Weights of a small GPT-style language model, trained from scratch on English Wikipedia.
Size: vocabulary 32768, 64.7M parameters.
Architecture: RMSNorm before each block, rotary positions, no biases in attention or MLP.
MLP neurons of a small language model. Each row is named by its layer, matrix (gate and up: input weights; down: output weights) and neuron, and shows model dimensions 112-207. Each number is 128 + 24 x the weight over its row's rms, rounded and kept within 0 to 255. A neuron's up and down rows have the sign that makes its largest values positive.
After each neuron's rows, "raises" lists the tokens whose logits its output raises most directly, leaving later layers aside; "fires on" lists the tokens most often at its 100 highest values on Wikipedia text that the model never trained on.

L3.gate654 [139  98 113 116 123 116 128 149 121 149 112 147 133 109 141 110 128 148 155 129 135 107  73 135 130 166 128  97 129 133 155 147 150 114 133 167 125 165 112 126 115 115 120 142 123 128 111 138 146 114 130 105  98 119 187 161 110 136 137 115 159 144 104 141  98 101 114 133 135 185 136 123  89 118 145 147 101 109 143 119 144  89 113 138 128 116 104 119  99 126 145 119 167 159 131 107]
L3.up654 [179 100 139 147 124 156 122 142 126 148 150 113 151  98  74 115 139 162 139 140 127 146  87 146 101 144 136 148 143 138 125 165 166 114 111 124 137 149 136 138 130  75  98 136 146 143 145 142 133 124  94 132 133 126 168 126 137 147 132  85 113 112 122 106 156 107 141 137 157 150 119 191 105  86 144 186 138 132 101 150 109 145 103 158 100 121 122 123 142 133 147 109 117 118 159 108]
L3.down654 [118 128 121 115 159 101  93 102 155 137 123 134 122 141 129 161 145 127 136 130 142 148  51 128 124 155 111  86 104 145 156 112 107 146 150 153 100 155 130 122 131 135 108 137 112 100 128 141 140 116 141 132 113  97  99 153  65 148  92 129 101 187 122 104 129 114 131  72 100 171 111 127 129 137 102 134  96  60 118 136 177 124 148 152 131 146  85  95 116 112 153 175  88 168 158 104]
raises: " how", " other", " what", " the", " its"
fires on: " to", " well", " with", " as", " than"

L7.gate331 [120  89 116 155 123 117 132 156 139 116 136 114  84 132  92 138 104 134  92 140 120 136 157 122 148 118  99 167 168 135  94 112 130 110  88 121  92 120 123 139 111 135 146 150 177 100 120 105 141 134 165 132 203 141 110  82 103 126 137 138 124 115 135  73 125 146 128 118 127 163 103 148 106 172 185 127 151 127 124 115 111 149 173 129 142  85  99  95 115  89  87 171 115 145 120 106]
L7.up331 [ 85 102 132 111 133 134 101  91 137 124 152 151 126  83 134 117 161 111 121 136 115 115 108 161 158 106 173 106  88 101 158  97 129 148 165 117  99 114 154 159 127  95 160 161 111 123 133 145 125 107 161 121 119 130 138 114 124 147 139 137 121 105 140  80 158 135  90 112 163 110 151 102 136 176  77 121 146 110 168 151 108 148 134 108 136 109 156 137 114  94 126 134 145 105 117 136]
L7.down331 [124 110 118 145 122 127 135  94 130  98  86 118 142 134 124 109 103 128 143 136 100 135 108 139 125 112 180  95  90  93 127 117 139  83  77 118  94 135 149 130  87 163 129 120 122 159 124 143 103  66  69 136 144 184  87 121  96 118 111 144 116 127 122 106 157  92 111 131  90 125 119 118 144 159 131  88 138  96 161 146 115 178  89 110 125 141 109 148 136 110 153 128 155 130 119  75]
raises: "umb", "ings", "rone", "ing:", "ings,"
fires on: " Th", "th", " th", " P", "Th"

L4.gate1263 [120 103 108 103 121  84 128  95 135 120 112 114 116 189 140 122 119 151 164 108 124 148 107 114 170 164 124 120 124 126 108 160 154 127 127 142 149 142 142 103  96  88 111 116 124 148 136 117 113 162 124 137  84  72 143 149 111 151 118 122 144 140 134 118 100 128 146 127 162 133 145 153 132 102 140 110 132 140 118 128 121 142 130 127 124 106 131 161 137 169 148 110  99 116 108 115]
L4.up1263 [140 106 123 146 141 140 102  94 148 134 132 176 115  88 178 112 107 137 156 116 163  95  95  77 124 185 150 168 135 117 132 133 148 162 101 120 144 129 138 145 110 120 138 121 146 125  74  87 127 175 142 138 121 124 141 170 114 102 108 107  88 115 111 127 124 129 125 122 154 149 115 146 160  87 181 125 113 177 127 155 112 135 124  85 144 112 130  92 135 151 122 127 137 113  85 129]
L4.down1263 [103 124 141 130  88 109 121 114 134 139 119  94 158 161 130 132 107 139  96 125 156 133 142 137 119 112 142  98 159 127 145 203 126 116 161 144  91 129 101 148 118 130 107 102 107  95 139  79 127 168 104 118 119 113 142 129 142 139 154 148 140 129  91 107 137 119 131 109 121 120 130 141 157 124 107 120 134 106 165 105 170 118 109 129 131 114 100 106 118 136 122  95 134  93  89 152]
raises: "e", "e,", "es", "s===", "e."
fires on: " 0", " 1", " 2", "ri", " 4", " L"

L4.gate573 [155 126 140 132 131 159 131  93 122 140 112 131 130 145 108 114 149 118  88 140 161 124 112 131 126  94 122 127 169  94 107 134 111 133 122 121 105  92 111 130 119 138 150 105 140  98 118  93 102 121  92 113 123  94 116 130 114 108 103 138  90  93 116 105 172 153 193 105 142  83 103 140  94 139 119 152 107 146 133 152 175 124 159 126 178 149 123 109  89 141 118  92 129 125 123 117]
L4.up573 [101 133 164 159 142 189 111 118 131 135  85 139 113 148 138 145 121 128 111 122 134 168 126 141 119 116 142 161 106 143 104 165 124 125 140  79 124 141 147 153 139 138 144 112 112 110 137  82  87 159 133 130 155 200 119 134  89  94 107 169  57 156 114 153 144 147 144 148 131 137 137 147 113 136 156 121 146 145 107 129 130 104 150 135  91 128  97 141 104 134  75 126 142 114 148 129]
L4.down573 [113 149 171 159 126  70 160 107 136 148 143 169 142 103 150 113 107 164 170 153 106 127 124 121 155 136 115 139 149 125 194 106 129 101 104 151 154 153  97 116 129 102 134 129 122 146 129 120 157 116 132 150 136  80 119 115 114 161 152 123 180 185 122 107 134 143 102 135 111  79 126 117 117 138 157  84 161 111 104 106 143 132 108  79 148 111  95 172 148  98 130 112 104 126 105 139]
raises: "t.", "t,", "ton,", "ts", "ton"
fires on: " in", " national", " for", " at", ",", "er,"

L7.gate380 [102 132 134 142 113 130 132 135 134 125 103 143 139 117  78 101  96 134 130 105 142 107 133 109 105 130  95 131 151 117 128 150 124 129 149 153 141 133 104 123 133 150 131 131 117 113 116 157 151 121 129 109 158  85 110 132 142 127 119 121 145 131 119 118 146 117  81 112 159  93 186 127 124 129 113  94 129  97 120 169 119  96  82 127 168 138 115 141 142 110 158 125 143 135 148 124]
L7.up380 [112 113  95  99 122 127 163 174 117 128 143 145 112 101 100 117 163 129 137 137 110 106 177 176 111 149 126 148 126 120 114 128 164 146 138  74 135 136 157 134 110 127 121 153 124 146 112 147 134 150 179 149 149 152 152 113  86 131 141 169 164  82 118 178 167 140 116 160  92 125 165 149 127 135 128 129 114 127 127 136 132 139 195  89 154 130 120 171 125 121 177 132 100 104 134 169]
L7.down380 [ 94 123 101 162 111 131 107 121 170 136 160 171 125 120 115 135 131 115 131 183 117 148 153 117 153  98 159 142 131 117 115 131 141  93 142 109 140  95 117 152 128 138 147 124 115 152 155 106 200 119 139 171 152 114 131 110  94 183 152  90 144 149 167 136 148 137  97 155 114  92 143 154 106 141 110 107 134 105 116 137 110 168 141 140 175 131 106 163 129 124 145 101  94 136 111 130]
raises: " present", " Incumbent", " Jun", " Present", " End"
fires on: " |", " –", " on", "On", " to"

L7.gate1267 [145 118 145 129 105  97 162 117 142 101 124 103 148 131 137 117 113  93 122 139 142 116 115 131 141 135 127 104 177 136 165 102 109 124 143 122 114 147 129  79 139 114 109 103 101  73 137 166 161 118 104 102 132 136 158 155  99 112 165  81 146 143 136 113 143 125 149 121 138 100  95 137 108  75 162 178 122 133 109 126 120  99 110 115 129 129 151 103 102  96 103 105 116 168 123 116]
L7.up1267 [157  75 118 137 124 173  90 138 107 117 124  89 133 105 124  90 107 128 116 121 163 152 129 104  77 153 148 141 104 137 187 108  86 140 106 134 129 129 147  92 152 149 124 117 109 118 182 115  99 159 122 106 106 102  86 159  90 152 137  83 123 123 123 164  97 140 148 149 166 121 118  92 132  59 131 102 120 148 138  90 102 133 162 142 114 157 132 140  88 107 128 163 145 152 175 134]
L7.down1267 [145 118 135 121 156 148  99 150 129 152 151 114 134 143 123  98 140 135 136 122 156  96 118 111 132 162 101 129 118 140 148 166  82 122 113  92 143 147 150  40 146 110 127 138 128  94 118 157 123 123 121 112 118 104 135 144 144 180 139  66  99 137 117 133 145 138  96 138 147  92 103 138 101  79 112 142 111 127 109 135 106  87 128 131 123  79 141 121  76 106 134 140 140 112 155 156]
raises: " of", "te", "ection", "imon", "put"
fires on: "S", " \"S", " (s", " (S", "===S", "==S"

L4.gate593 [168 105 113 170  91  93 112 146 119 124  67 131 113  98 162  96 131 111 107 128 148 143 126 183 162 112 110 148 184 140 115 163 146 127 152 107 139 117 185 148 148 110 136 159  80 112 133 140 155 159 147 129 125 123 124 116 135 153 102 113 108 150 159 145  94  91 147 142 125 132 134  99  81 176 143 129 129 141 129 119  99 128 106 125 101 137 133 130 117 130 106 151 108 101 126 142]
L4.up593 [109 132  74 150 121  88  87 129 128  85  95 103 150  95 180 120 147 148  96 114 136 146 116  96 158 133 102 137 139  63 121 129 121 134 178 137 101 112 130 119 183 105  95 157  90 106 124 146 103 194 151 144  94 114  90 131 124 117 125  67 145 111 125 132 115 142 166 142 122 112 151  69 108 131 119  94 150 148 132 144  92 152 112 135 147 136 145  94 164  85 122 130 120 139 106 139]
L4.down593 [169 103  77  98 136 153 101 135 134 152 110 117 135 119 164  49 153 159 153 139 124 114 130 102 144 123 101 132 130  87 129 146 179 150 137 113 157 141 117 152 107 141 149 132 110  82 150 173 123 158 132 130  85 112 159 139 116 142 105 114 132 170 154 159 121 102 121 167 127 151 124 110 149 128 126 176 166 129 133  87 114 148 107 104 108 117  88 161 108  82 121 170 122 128 126 157]
raises: "ab", " only", "ables", "ation,", "ification"
fires on: " not", " Not", " never", "ot"

L7.gate382 [121 111 130 153  72 134 133 132 156 134 108 124 163 135 160 133 118 133 124 133 100 172  82 155 103 149  79 100 132 116 154 136 172 143 114  99 175 117 122 134 173  97 129 107 140 162 151 104 131 153 111 113 118 169 139 172 137 104 125 105 118 139 150 165 139 117 141 133 123 118 140  89 118 124 113 144 118 129 188 136 112 110 145 141 134 152 124 123 135 118 112 119 156 164 150  84]
L7.up382 [ 48 135 102 144 117 101 159 173 177 102 115 144 112 100 117 153 126 130 162 139 134 131 175 128 103 154 112 161 130  80 144 116 166  72 137 107 150 120 108 135 102  83 125  93 129 100 109  89  99 116 122 123 139 138 135 163 104 118  96 108  98 168 144 175 109 116 146 165 126 149 127 131 140 171 145 112 122 109 143  73 152 126 153 133 141 122 165  86 136 163 116 109 178 142 120 123]
L7.down382 [108  98 132 167 106 127 126 143 103 152 140 142 117 148 139 129 137 188 113  96 127 112 140 128 119 119 149 122 134 113 138 134 129 106 137 110 142 100 123 122 134 119 112 108 111 143  83 127 101 137  92 146 126 140 135 123  81 135 138 173 121 114 166 162 115 117  93 107 137 154  96 103 150 170 118 139  90 123 154 161 101 131 181 133 125 129 112  82  76 147 131  92 153 103 144  81]
raises: "-", "–4", "–5", "-h", "–32"
fires on: "\n"

L7.gate9 [118 117 143 144 147 139 123 118  95 114 132 140 196 149 116 113 148 153 126 164 143 126 176 108 111 159 121 161 106 116 128 116 132 113  97 133 156  57 153  67  97 110 137 174 116 125 137 105 127 114 151 145 134 119 147 143 107 104 173 135 138 149 112 112 137 131 135 117 107 133 130 103  87 115 146  91 126 153 121 144 128 111  99  78 136 131 112  79 163 159 169  95 117 102  85  91]
L7.up9 [145 149 116 151 132 121 116 138  84 119 116 142 146 132  97 143 164 130 111 164 122 179 141 106 150 153 133 149 150 134 131 137 136 134 127 105 158 112 165 124  95 133 144 144 113  66 147 135  76 126 145 119 106 166 125 112  98 110 141 157 112 125  80 140 145 139 113 156 157 129 143  93 153 106 191 134 150 153 146 138 123 107 131 156 123 137 135 109 154 142 149 171 132  92 131 110]
L7.down9 [138 145 118 150 117 115 104 118 123 120 121 116 139 124 142 110 156 106 112 132 151 182 132 141 136 117  87 134 175 154 113 108  91 145 104 113 111 162 137  83  77 133 155 107 102  99 124 127 105 145 147 165 118 130  82 129 134 139  79 152  94 166 145  94 136 133 116 128 104  82 158 109 183 112 147 130 120 160 122 111 133 103 132 130  99 175 149 120 142 104 154 145 122 142 131 134]
raises: " months", " hours", " years", " weeks", " years."
fires on: " a", " for", " few", " over", " five", " two"